config.yaml
num_hidden_layers: 15
hidden_size: 256
num_attention_heads: 2
num_key_value_heads: 2
head_dim: 128
intermediate_size: 1024
vocab_size: 32000
hidden_act: "squared_relu"
norm: "layernorm"
norm_place: "pre"
norm_eps: 1e-05
positions: "learned+rope"
rope_theta: 10000.0
rope_fraction: 0.5
qk_norm: false
attn_scale: 0.0884
bias: "all"
tie_word_embeddings: false
parallel_block: false
init: "uniform"
init_std_qkv: 0.0475
init_std_o: 0.0
init_std_up: 0.0475
init_std_down: 0.0
optimizer: "muon_variant"
learning_rate: 0.00711
lr_mult_qkv: 0.4
lr_mult_o: 3.0
lr_head: 0.00617
max_grad_norm: 1.0
warmup_steps: 200
schedule: "wsd"
decay_fraction: 0.46
decay_shape: "linear"
final_lr_fraction: 0.0
batch_tokens: [65536, 131072, 196608]
max_seq_len: 256
doc_mask: true
train_tokens: 651800000
max_steps: 5206
dataset: "wikipedia_en"
MLP neurons of a small language model. Each row is named by its layer, matrix (down: output weights) and neuron, and shows model dimensions 0-95. Each number is 500 + 25 x the weight over its row's rms, rounded and kept within 0 to 999. Numbers have three digits each.
After each neuron's rows, "fires before" lists the tokens most often just after its 100 highest values on Wikipedia text that the model never trained on.

L6.down513:528483509485524504514511529505474480542510455453456486516489532484517504504503530552483517515501525497528493463508535527543482521538553489475510525461545498517489509501469489475525495486477436548508484477480522496483478511494483511494478523498456532512507497448465491479529500500499495509
fires before: "\n", " It", " He", " The"

L9.down515:499518499484480485553519462503497498520491545507526513489516544492469451458514504458510473520513501529504522486479541518473475495462490458546473503533496540514503521498500488486502460503523548502515502489512508505496504541477520495503510427478519490510480498512521552476483507441504476428
fires before: " |", "."

L2.down300:519466500497516519444520522516539511532512490549491541528533499469459471477450456459505474479552529508495485456499483468496486508508471476497488487462498480492439514485535523516536500496509527500504484489556512486473476506495473467528520500461552478468561540515518506505496453548471497476
fires before: " |", ":"

L9.down646:551525493472528527560511483531514522485520475501551496450508497490516448519513530476566506535538500456526518510506549530495467501507546546472465507492539510489487513524518438500476491519457490496522507478477479510479488491501497527482511459461457527493498509508465477508520497476507465468
fires before: " |", "."

L9.down858:506507479493484525489504446492510488457491534495444499479487504464513520510460525533458479485539521528477527487491474432511488453504520509504514510492510524493514515474510483485562475498481506513501504501541517512525501534486521449466529541475541541507500541543546460461496520502503514539
fires before: ",", ".", "s", " of", " was"

L8.down117:459496485543504481484490533460501526526480456481509485546506489497572486520511509453505468514532497529497496503543489481533553506466492523486462473529492532491486495511531482472513465519462554488482527478511499501490502511469502500479490463494502478481492549476499520502482513480519492510
fires before: "===", "==", "|", "-", "•"

L2.down436:521540479479493514472494436532502482534501513478528528499495481538508473460500463508489497524513486479497514479476523513477511498498566541471490511490489494505521490481481565501482502507468507469500531500502519560505464463466508482492491458488500512487539517494486438526442527523514486547
fires before: " |", "\n", ","

L6.down937:506491483512512535495540482488475484500467471517492485484495536493492506467531510474522491460500489509499498528484507489505512526526491519543483519487433476510523501500517479521489465522477475474494483479499446525499509495508437506508538512499493476511515463496427472529498513497457481508
fires before: "s", " the", ":", " also", " zone"

L11.down146:493456475506523515534543549478505486537498493497521479536499535500535498506448506470503504483548522486498510509555450524496511523452493480462461527503472515481479559506502551543469472471529486538529526502481530498485450519537488526486474496497479504500514525511516458515512513481463501508
fires before: "|", "|---|"

L8.down241:468497510486473541537525522517530523471488559465464456516501486536530503496498500538556548527545484491508504489498443512501513468501458471488476527511500484463515546468514523489482483501516490501498484542495499460472496492539529511517500528509517510490472497502517520499467515493506492519
fires before: "\n", "-"

L12.down361:503481505510546512517549516505495521495502498452516491452494510503512525508512532437522490514467475462515504492468518477489521491507472532484497460499476514491550493487505488482500500477537510520460525479516480481459497487508533480550524525456508456506504481495531484469473490536492558531
fires before: "\n", "00", "-"

L5.down845:489506466521471518506513525533451511446502502475526564486494528465483483508552513466477521517479484559510513490512503490482454525471479528471503533502521494499414526488520490487458513497466494511487453494503495493527476507500497528517499459496516495485507493526503482544541505475501463505
fires before: "\n", "-", "The", "In", " the"

L11.down844:507531500492518479504510501505485529494489520517511490482432501488479497524537491513489522465519536471531504512548539463507469468545530517475503488487491489479468459545515501509445485482488492513507559506536478507540487499501508533499485471448511516480507508452496492487481508489497485565
fires before: " 2", " 3", " 1", " |", " 3.", "\n"

L5.down916:492475501515526519490514501512523531455505473501494508539492510496453530519455473514479507555488518484503450481495491516506453497488484511481543531525490514492478548497470489490499507450465491510494473509491460470508494481447505499531495537500502543521451507494480518552463454493494490492
fires before: " 2", " %", " ", "\n", " 0"

L11.down524:476530466524487492559488510514491496452462516523518493501512503503544519507516522527478492515488527559503494488505461533503519470523487479499484468517484459516534493512458541505502464505500478505538508500511472476455509470502517417521492486447479524519452477529540498520517468504496546529
fires before: "\n", " born", " a", " an", " He", "=="

L12.down469:454488510478512461503521543524506471469471479497517524481493497525515526510538495501503495511499432482489516497538479517475556513450463526462490497486509506537539516499489456509492512490544502504469533471537475484446464537500489505515477495520498477513484521503485472447477486484515504489
fires before: "|", "-"

L12.down5:525536521526495489477513476498513485520496500520505541507489518478557461532495492519512502470531477529486529498473502527477525495484485490491513477518513461482528497440514466505536460481501509521520532532508536488512490492514487551470492503533529480492498460476538475491501489509501515512
fires before: " to"

L9.down680:488497534467522475449457475463477468468494495456494489513469519479489508485545515512484516516484485496461520482537503503545493492500502519504506466532518482491509541502510449555520502490511528473465500484465501468491497534513494486452494525491511537506488497477519521530498492502514464488
fires before: "\n", "|"

L12.down987:436526514495541542495520493508552443508504499517494442514482463519514487524491486454476478509497496502506502495512473504477513475521507509507516492510498527508522521497473489540511503526471511508518505485520494537493510484469475513516497510484527550483474476477558468505526462487482464527
fires before: " 2", " 3", " 1", ":", "\n", ")"

L12.down1019:530514487446519493458514508568531482512507481461471493480511494518521466494479535510526458505534465486520502498468510491493478454496481486495481509486526520474472521514485460453486491485533515503496484420495482459501473464493553497498550496516483473480530494507501533503495500448475521527
fires before: "\n", "-"

L11.down479:503497499524491523544518486448496484493491514502439438491475493492517450547486430494513476525526458517504504500523509505460488531489499499487495484505539492516475492462526493462494549524479507524538484483515517516484464502492495512486508490526485462517502522495480502440501507532488520462
fires before: ",", " the"

L6.down615:525512480494498512477471509517499492518506493512524500460521427477500465490496504525529513491497480514518503529465501462464524522520483533508507517480520541494487501492447487518536514523470517520480529492482513552504547472514527512466508485502503488514483488468521475492458448511476487545
fires before: " |", "|---|", ":", "|"

L9.down888:512468491460504527468479509459494550469507501505518492483475486519501547564516495471517523494500511508525487462467478545489468430526519499482478484508482519508534517482508509497475515510498474504532505484524467521463516490471508490492500491514474471526535502489481483458485504497521470459
fires before: ",", " is", "\n", " in", " was", ")"

L5.down686:475503535521504467533542485485497484489492508520516538476481469482504542482503506500533589503486476487484491529507532507468490464476516500530505546445499480520514459470501539507480470535521505555477478464517489519507510502472515492444516503484525535501502473527503504485505546537488497553
fires before: "-", "\n", "Re", " "

L9.down421:487509479507449499459505475503502500511509474492506494476502487506494517521453464517486478457546501553532499536522515480492500507487542457535500463468493439481549496500541476505500471506529508531471499567501508530500519509488490535487503532530497554533492478472499489484473519468552515492
fires before: " to", " by", " member"

L5.down530:473534494501508474475490518518499484458479516555491484503472520478508521516487483554505480524477525514496480520498515498507541513467531506480490515533515545486519516455481505504549506485472471521546516508533477496476509489521490524513493472509499501524529479525503491535477513580513486540
fires before: ",", " the", " it", " he"

L2.down653:490526514454511501496524460485524536548486453495476508502504522499495463556513496443527447480524524536495477485497490517498480480503485509455506489483457494463529493518474503517498488468511532532493496497526479533495494501481458494493506484508499482519511497530538517538501453489515499539
fires before: " |", "non", ":", ","

L12.down556:457489500480486500469468483508473471516534495507490536518463503488558498491482546485515517448509538505473519474496460498494501497469464531504561505532498484434506468508511483493528518472510485488502519515494537495523540525507500503492491504443504517467504523483525463468498504475488496497
fires before: ".", ",", " and", " in", ";", " to"

L6.down447:536480536482472477428518532466493526502483503523524505471504526526481459452463499498497494448515472507502518478516478465503488506510516493481509532468516449513481501513494493512517516470451503545535554498484526527513475504504503463536540514531538526526503498522543485526515485456508489537
fires before: " of", "s", "/", "fr", "=="

L9.down241:470471502492481496512505511483504501500467490473539468484481492469483518487531476493493479510550447531544483534501515481531493470504503469538503485498491467469528501512547451512557492515479550507490527514473484511467493510498515516491512480478517569490481520479471470485484502523518494511
fires before: " in", " to", " by", " from", " with", " after"

L12.down741:548472549517451468483547485503505495483539546527475480467456483459495485486517493506493504514537520531474492491545498471547455489479480522495531488466512481495528499497514483474489475468469464488485517480482489477472508506534472494500551548516507500485547490486487544475483533465544498479
fires before: "s", "=="

L2.down513:482521499513555524507508493502483477470511423466518487547520498529510550510499499462435514550503536512468497445531499517483486508509516525486483530522535539495457499443505486503516509550472542516497491500474508496459493506509458512469452535511489530478520494518533455519519522521532559535
fires before: ",", ".", " to"

L12.down13:500513480510492543485466521498494536482532547474480510505512514529512512452494514479474540487515538515506447511500579506494487531526477479480502481528497497479521456465516525520488527511484486486522475504450533502508484521533456516492501515511487525498530521491483500458489551486471529493
fires before: "|", "\"", "W"

L11.down24:531533487500468471465514507434524458514520493508518520486475518487435473491462499579466472521481510484465523475509495515513525489489477432536519493448522525505512491508469519479450501503522518461492486475455490499570518482500477496531473492511495485499503471502495474517502459508498477544
fires before: " of", "s", ":", ","

L8.down573:487492489448498501508487477485503492471550487503491498469552493505468440492503500519532559489499512510484546477493477517547539523503504496483506509487522484428476485530484486534500500504517497502519524529507488537472538483527473485495520492502522484491473476521513486519510488518514533449
fires before: " |", " 0", " (", " 1", " age", " 2"

L12.down688:476515488526455498509525513466493476488514532517517484512468505520511508475507474534484474474465424526484519543492515537499500547532487520507473494530464527529504545458516454477472471514492501510525481494526490510516506563500489501479494497515539510509520506467526537513490468470515511476
fires before: ":"

L8.down985:484526511499496465518527448534463512503507528515468483519506512477510468533461519518492492485556512496489497484512477478479528476500495570430555530509507508485483504525503530507509531486518511462506493472529490511495476488492516512516469498525498527512509496508535472519420499503467488480
fires before: "\n", " Ref"

L7.down667:506523474494506459552489416528486488484515490508475535518524487500549449493512493531469449516454529461477513504494488528485504464470502501500528492469516502487459562536504522514470532510453508497466526503509488536507501492518505476495537529496512475513510507500527494507496514514473504506
fires before: "-", "\n"

L9.down322:513462553452508502488479502533469455527462493458441490518501484523480496514493515546528470541501515549489535497551519524501495474517472538498528510488516497511503519505497456493539497505503478510511390499507515502491501553490540539497499516440461501500488469490483498500468504499487472488
fires before: "\n", " He", " In", " She", " he"

L6.down727:539503466494470465508476515484503524512518506498544500518506534510506523505462490481502518516516524522476495477508513525518531493529548525479518465500486482503515499489478503518495482553463535501515480474508498502493499475502494475502509495503491493499528496521465493504521505487489496518
fires before: " |", " 2", "\n", " ", "(", " Opponent"

L5.down803:494532456468475486483464471520481466520507493465503522522527486479471516537505463528518548484503468488477516579508562474517504540523503463480524490462500519482533508474506495533498474469533504541523521501536475519528484468478535477499493474483518525500513508516505509492490503533477481499
fires before: "N", ":", "s", " |", "al", "E"

L6.down155:494515566500462501486492505530507496524514464497497496463510482523472452445472539488515479540463470461476498524491465483502500493501472516438488500506544496471547530477500503511476459477502527480526515504525514500468484533516519497473500497463520482497548459487541470524498496504511488522
fires before: " ", "\n", " —", " |", " 0;"

L12.down916:513486528489540505519528517417510486510506494514496525489505469475476529518535493465497499497453466482530508486561529468490470515520511523510521522512546504503500525501520558503504495513541517486461460527504455514487520528465451502523526523496501485453508515493491501536465462536480499526
fires before: "\n"

L8.down475:514532510499453473503470496542447517495492525517522508537507492461517469523480498489521526445504493504495483513482530548484495487501471517493533474535508480519515483532516512507500508488477499490502503470502468490471507503509494541508525474527472488493538530521509520443524523552473525485
fires before: " ", " by", " Democratic", " Republican", ":", " Liberal"

L9.down738:533507493483531481453486469497466490465554502486553526522493459479516525510490527520535531474512496541496521484474483490500534538495505541479498488503520461473496491470498519496504528544486478453532514496498479520447531504504468515510482540488436500479478492520497525513486507564439510529
fires before: ":", " |"

L7.down78:505523476538502512548523527546482546505526557546532523472506505459521490439449493465519518474492507497501502473481507483514526519499469491457523503525470482512495519496472523477481486500438526497494539491490522459521509500470443477466462479463494484490531509495505509475526507466513521535
fires before: "==", "===", "The", " of", "-"

L8.down523:469496484530490521479464485490516513501478511497485470499469482509484529524530499459519509475488466552485502467542514525487510513509494509483487522505514493506492533523529484489459488503453500517490553533547456488502470485520512515525506511518543477473506464458469486522554473454498502521
fires before: "|", " round", " place", "\n", " time", " in"

L11.down472:513497470535476527502494474496523484470503483504507531471487484524493504529499510506495512500539481476435536454457518536479520554528497535493502520468516503502522510439499448498469533475475487478517481544504524505446504497505505505468547500518503536474488476542474480523467531481531467481
fires before: "\n", ":", "|"

L12.down856:502488502463492489527492538503493517477476473537493511501514501520520492499470502479506498485516490476471524474502544504524507532507501499452470515485473499513534478462468492503486537506522480505514531515462496511446487502528533502523485484460510529518503538519511512487509483478494488488
fires before: ",", " for", ".", " in", " of", " to"

L2.down852:495540468512504493463484512487490445503462458504504517471463535522515523465535483542518477519503514497469492493473489509483475512517508491473527547546489504492488524476519520530485527517476499471476477513503521489532513500495488515499452486517529496500478446494475493544482530521490510529
fires before: ".", ":", ")", "F"

L6.down461:500467475494489495520498526532527474480519466484514489465509486466474493457507538538504510555474511521480505455545506499546546458464503504536514522497524505515475494539492448502557497507494485482494502503458500532452491492515521494531468496496463528546484554497506519492523452490479490498
fires before: " the", " \"", " he", " it", " they"

L11.down926:541502514509503500473567506463471519476447493494520511513460531503525534524512463481475506490483515482536539513513530499510512495497506523497539478508484474529479416483446515530502488544488553496535491534518525479500544543502500478483517510452521538499481480460503520504517502523481460524
fires before: " 2", " 1", "t", " 3", " "

L2.down370:499533508527498493496468518484484479531513496493552518460500468536481533466556471497519506525481481508474524519508528512468463521555467477517509493495487480506512486521514533517465503461504505516463473519491514511501496480513522534476495492505550484496515512485518522473550534505525523536
fires before: "\n", ":"

L8.down61:505532536504467459474467510468533479498528514534525493467496452544479511499517554548493496476529490494505497551550492493510474511458511483479514482478497514470487525522486491498490491477477509510484509458523501515530461522525534474521507575564503477509500496517498508493507498541506513521
fires before: " the", "ed", "s", "ing", "d"

L7.down755:517556466507509498459512481575510491523469523489517479442517552496494520505540496507512523507479498499475513451490439470521509519486548486500522481511504500510506514478494524497477504538476489493471494491494530507502478484511475483509481472513514498518483506488511455468458509485467501472
fires before: "\n", " |"

L5.down490:470585528503511515515513518540517470486472541534465511468516520533493514486444513510470514468513523491509539487498493515470507522479528518496505491491528468518506472469454440462475542473496508479495539500514493492516488448494520469482483472487497502503514526506450495505482499465517478484
fires before: "\n"

L6.down370:517492495478550517535553467512510500508475532509454468464494492469533497514534499515499527493527453506490481534460496490509492545477532481492508519473473511491453492505511514471512532519495477522509555456475495477506505489514521495524539462498497501503465499547510505486466488495491451539
fires before: " the", " his", " he"

L5.down285:469482501522524501509511489511498479468463534502500538527491435493463477530507482502456499487481491494514455496537549548512500506516501488483561491500501515500473495463502436491495494525496473466493527516501483481542518494479482511536495479469477529513506475503519491475505501528531462543
fires before: " ", "\n", " mi", ")", "ed", " ("

L6.down14:509500497524465518479471508458509521460478523525517532497496505527496510526491533499517444475503514528470479438489476498516491541493478483529504449459496495508471485485510483527473495547504498501460512516529497511527529493507499466499517519517492476530522491484495529500440487465487497485
fires before: "==", "\n", " ==", " and", " in", " |"

L11.down655:535467498543483523531496458504471551516448512527495475535506484490509528500534489513474439462478487496503514440495571542499510494476502535486546504502542515470490543525515477468517482508476478526457488507530542470528492525507495502496472502438501484456467490517511441507505532518466448516
fires before: "-", "\n"

L11.down191:530538499489503525519515449496518485479464494514474487510493482502475477514496484531461479499512488461520520474486531490471443477477495555490508546514521508507459515473523519488465485508481509459437499531503514536507510476506516523507469493493491505477485487514493486505448464492456530539
fires before: "\n"

L7.down449:519535531511480484502503516497462507488444489435469542503507529458510499520522451508495508499506498525505466490505493502468518523487529482490510525488483510480531530488528476489514451519478505531492506507490514550482483469481549453468546506517524462464502509517480507476531477539483471521
fires before: " |", ";", "s", " –"

L7.down387:481511518482526511465492458466491483523497528511535532546511476496493527510506479498490499504482523477457501507508497542468501499487469490480511533455485536506474508517539473471510534484486525478514510531507500503497503515507510545486486558525512553506530522549472487510472479481541487525
fires before: ":", "==", " =="

L12.down721:480461522564461476543453530523492502522523500481492510506535473519516519508496481477487463485510525496499419512515498481498480533515507514505491478472484528481493498459496511504507527550520504481498499491491522508499470498528487543481503501531490506485518484520487487488489455489503486506
fires before: " –", " to", "–18", ",", "–19"

L6.down763:471456537502514523531493494512508502503514532479527518526529517507513506482483476497508433494538452562498501525470462512489506465512481493511465500534459507488499521486486468521510464486515509511506547476486521501506489504494520473482513479480478502480514531516512509517460498569501500462
fires before: " the", " 1", " a", " |", " Group"

L8.down512:474492522465506504513456449519511509482481523491506523465518509537510514450483544481481541506509489506512487484533520525480490510523517527479502481530510478508472484497507479511522498517486425510536533486500453481509517571501516526494515512521559500513506447506532473522557481478488468478
fires before: "\n", "|", "-", "The"

L9.down327:465487505489471492507492504537450528537520502505507506427508504528485475478504489549498522509481484492472458486564524436506487501513498511522485477491545468494521514494524531498483494514489482527528494495474489505509487511521484456499528519490548524465508510508523529480525473481520491520
fires before: "\n", "The", " it", " It", " The"

L6.down909:516506500498545497458512483517533496499549493504474507471537475506455524512453510488517477513502491512493485487458523489485512503474521517518488538484501509486466535506475499510476545496534506502489476481480492540483494531546484493525489502488530470463498493533541543519483417530512486483
fires before: " |", " the"

L11.down158:510479549515482497488515497478524463499516491491497503516484468502490491545442523511497497494490489477509567504504461491435509470487530464473467502498497458478516502497460513491467476555502499496490473481524525454482540495465542518519528479539479491505520445536493540499525496513478476484
fires before: "s"

L12.down379:486475488514493573478514485469478469500524495518476455498470536509510517497503523473461487479506513520509481497481501541500517493497519509543507524532476493491498492497453493503477486481520518526487456539485501496517440508479506504533540535446512529513466506506519474480483453528484500496
fires before: ":"

L8.down24:491502508506490543462494517503523474470453562470466475499521480491508510532480502544475481549505531460510547521454464439522475483438465487456518501486507456488515490500475494540492486527493492489511508525542529485508512489497486490529512516491529534497528483535571485512489476482506536521
fires before: " |", "|", ")", "\n"

L7.down276:493483473513469501572493472489516515501486474475523497485510507498517523483512488491487518509512434434504483464498493501490520514491485518510500497494443574541463495484528459470464489523469571484489506528468503501546532535509511548527517531538445478504517492507528484492487517508528476512
fires before: " in", "C", "/", ":", " on"

L8.down103:491492514478471543500534464507494521524487478481532504487516479477499514514460509495526477493525483538494540542508499464493462534516502495459465487522524486545495509533539501451483509510500494515513510519500486497559489518499497505515491446489510513482497498545542514520495510467469485514
fires before: "\n", " of", ":", " ", " |"

L11.down893:535501492513466472482511478521483494501506494508519516443514534489491496467475505468502473529507500508507476466485543506494432469536493498518522496497545542524498511490497475522480489519478503508488468467464510514524512503483499537455493498498527461513507478485485509490525493497518527526
fires before: "==", "===", "|---|", " zone", "\n"

L12.down178:498486512471480492547510465540479494471529481492489472468564486512509472542490495490480505507529527495505455509514490497538462462499547525495461490506545510475507482508518500475520518471490540531503491542499520494473476488482490485479532492455530513506513516527517471514521480485503468534
fires before: ".", ",", " and", " in", " at", " to"

L12.down617:484471468527451505506516510515548507440481504516539481513475521540526510476508505447531528465494512496539445520515504475485494524496475501489461498501527502488507510444495497511467513468524445475523504453539529535538480490530461480479507517510508487539487488512511478474517562490540498458
fires before: "|"

L5.down381:510525498515484513501445507508510471535483505545493515492516508501499519508476478523497491514470510497504519492550520484500520506482510495495510460498494551492490502488482494467537487451478486503486473485456513496477544500489533503483511525457511495510483481492531493534512528488508494489
fires before: ",", ".", " and", " to"

L11.down521:518496487476490547460508511525527510433510535512445475468491524504501483520470515515497503516518519508492503487506502511513456488534541533491509536529504543523511516539489489539482480460483473494516523491514531490540509435478508491491526506509519476515491513544527457548494509464484505502
fires before: "\n", "-", "|"

L7.down968:518533508530529487461511518499529521479538501480481514448496480464512487501523511567462517503535536492467495504479496522459508477490521497548507541474506487529494496510505531491503499494497517501437530470498472541557498527545493476504512474500494463478488500469504551479488502490532483488
fires before: "ed", "ing", "es", "s"

L9.down316:505464507480531493546492473489515497478498556460469473492494519517540485506480491500516494485515531511473511476518477491456476469498527476475492534538539481494489556496514516517489513496476538453473517547432528522540445507510510525533513524525516501506506467486497487465493508511498527505
fires before: " |", ".", "\n"

L12.down121:526461465546481500508525536493487513510441463500480492485489491483538491496504500522479469526484514464491481464487465506481502519466536509488497486519539486525491551473490483455468520502497492520458546499545505526507514486541512497520505532496537515507564519500526494543501471523464501521
fires before: " |", "s", " as"

L12.down164:528508493548538499512506482495508496506512513464493471534471502485487454449520464515462470477471498506494531513460527507497545491520465524485526490460509567455485481481551501518510492524470495489454522507481562456537522513488444555517536532521476471490504463499502529480489471516508507518
fires before: ",", ".", " and", " to", " at", "'"

L9.down221:472511457509489528522488497489525511526514544484493488528544484482472501519544490478513529523499483529490512521462510513490535424489513475504522533456481542483500502479507500478503450500535465488487549509506474521503513487522516478496537518487496545485532513494522515465494484477505478451
fires before: "|", "\n", " |"

L7.down461:485506518543514506491533527508498499491511532499490452488517494496521474479463501485472462478517492530507554480474543541545526505471511529464512537492472496500519476496512502504510507442446480508492523522501542500484510466469502484467499478518451498504502525496507485507517494539484509466
fires before: "-", "\n"

L12.down1006:506503522508508499482470535484491460496432514484495483484457507524508540482471504495485456520479494509493523427507493564514515516469507518482505503518461555486490476499490515501492517523515450509481515521495483500464531502522508490519500479496536543497510499498494480454496552523481484480
fires before: ":", " ("

L7.down652:519473491455511517546504494521518505498470500504462485492488477494488508483477490508482507481443501519501462498517481502524489541539494461522487472504482504507519477459488465475501513490450486489443487486510489490490448479491486500484522522523490486521500488546471494504524527480504449440
fires before: " the", " Marine", " ", " also", " M"

L11.down796:480512472524469536479494489504460537524528533476485490506480491492524542506493492472498498486496533533513445515486516497529514503496457529493479531522541492500497480491538490517530512520500473508501475499483493493524487520492531487494557493457466456482504504531544509511511489489473491506
fires before: " |", "\n", " (", ",", " –"

L11.down912:513488531562470525479519524493519521471512532485488473471549534535483530516468508520501455468533471493495487482498493494509505531496510522506523545526520491531485483552453494559474515520472470501486495459527542547487450478504531468500524489535504519478475521497552497510478508532486478462
fires before: "|", "-", "\n", " a"

L5.down811:514516512504485521547553486503484489483537526473439481461495471531520489569499482525527511499510547484480508486525489507464513517510486555478460491453462484485521495483518499453531485476465482528488473500487533511457500486436487525531524508529514434472491469470498501530485462507489520512
fires before: " |", ":", ",", ")", " season"

L11.down583:500494493487495514468478528462458473491509515473519509502487523493482540472555473512500496524450456491519469503529468481521507499529504476534491487540466531464507487536529521522482516468499467512463514472501497512475514497509544531485500466553511496476514508522497474542480539539504522488
fires before: "\n", "|", "-", " |", ":", " general"

L7.down529:533508509488467477507539534494501502516485490527461500473503497524485432499489515466496504441511511510492482469490499482492483450526535511488493514465468519462526513509521498516493488523507495526477503516464490507500505519446554519523551460571453527475513478490482539524536473496545489527
fires before: " 0;", "s", " 0", " 4", " 1;", " 2;"

L5.down549:475498479514511507516520548505505522531499540491492493499497466474508490499480530498528531499532506485539517515463528463513478521468513539507479493480503521456515468508518482469509490538485483471460508515450541484508497497475484475482488499488517530485498513513492509515480474452480548504
fires before: ":", "==", "===", " |", "|", "="

L6.down563:467485501515555496506472523511484487530507527533486500507425533522500568471535476501502496564502539477522478540473500503486425502494480509464497540497469543522523503571538499523501483482511512525544499476499510564493493511443461479487510532497469529505521540512487485529504525482485513474
fires before: " ", "\n", " —"

L8.down199:468571538470520517435447476544514519536523499480535492498515491463485475502488521486543531480497510519495534461459473524503497436461480544495514479480507496492547527466499486510515488513516500498527488496496492547482489503522502512514471485487473515486494523451482464472499535499460512524
fires before: " |", "|", " 0", " type", "\n"

L6.down713:494486474508470510524473536528481458501494439513502529483511482510495511481506511516483459543511529505491519482538517511494524495522526510459504507487514516512530511460494505525556486509471517538460487512518531487460531513492539510530508490479498497521530493512494492477523477504498489503
fires before: ",", " the", " he", "."

L5.down118:548499499489511511496531469550478505480469530490461462467491512526514494479514514500516495489519503495513527486488503512504508515502519493476499509507516531534517450516485520458495494491512540511474495495487524522506484487493489480512542464478476482500502551466528476468535487479500519543
fires before: "\n", " They", " The", " In", " It"

L5.down220:478516562506505488525532510565456463583498485492564498525477509538479502528519471571468462474510546518501483470495503478482465520520502477509526473495509504545496529508502516513501510430491527489483528471501457509515501508497505497474493521485551499509492482498554514491458501484546498507
fires before: "\n"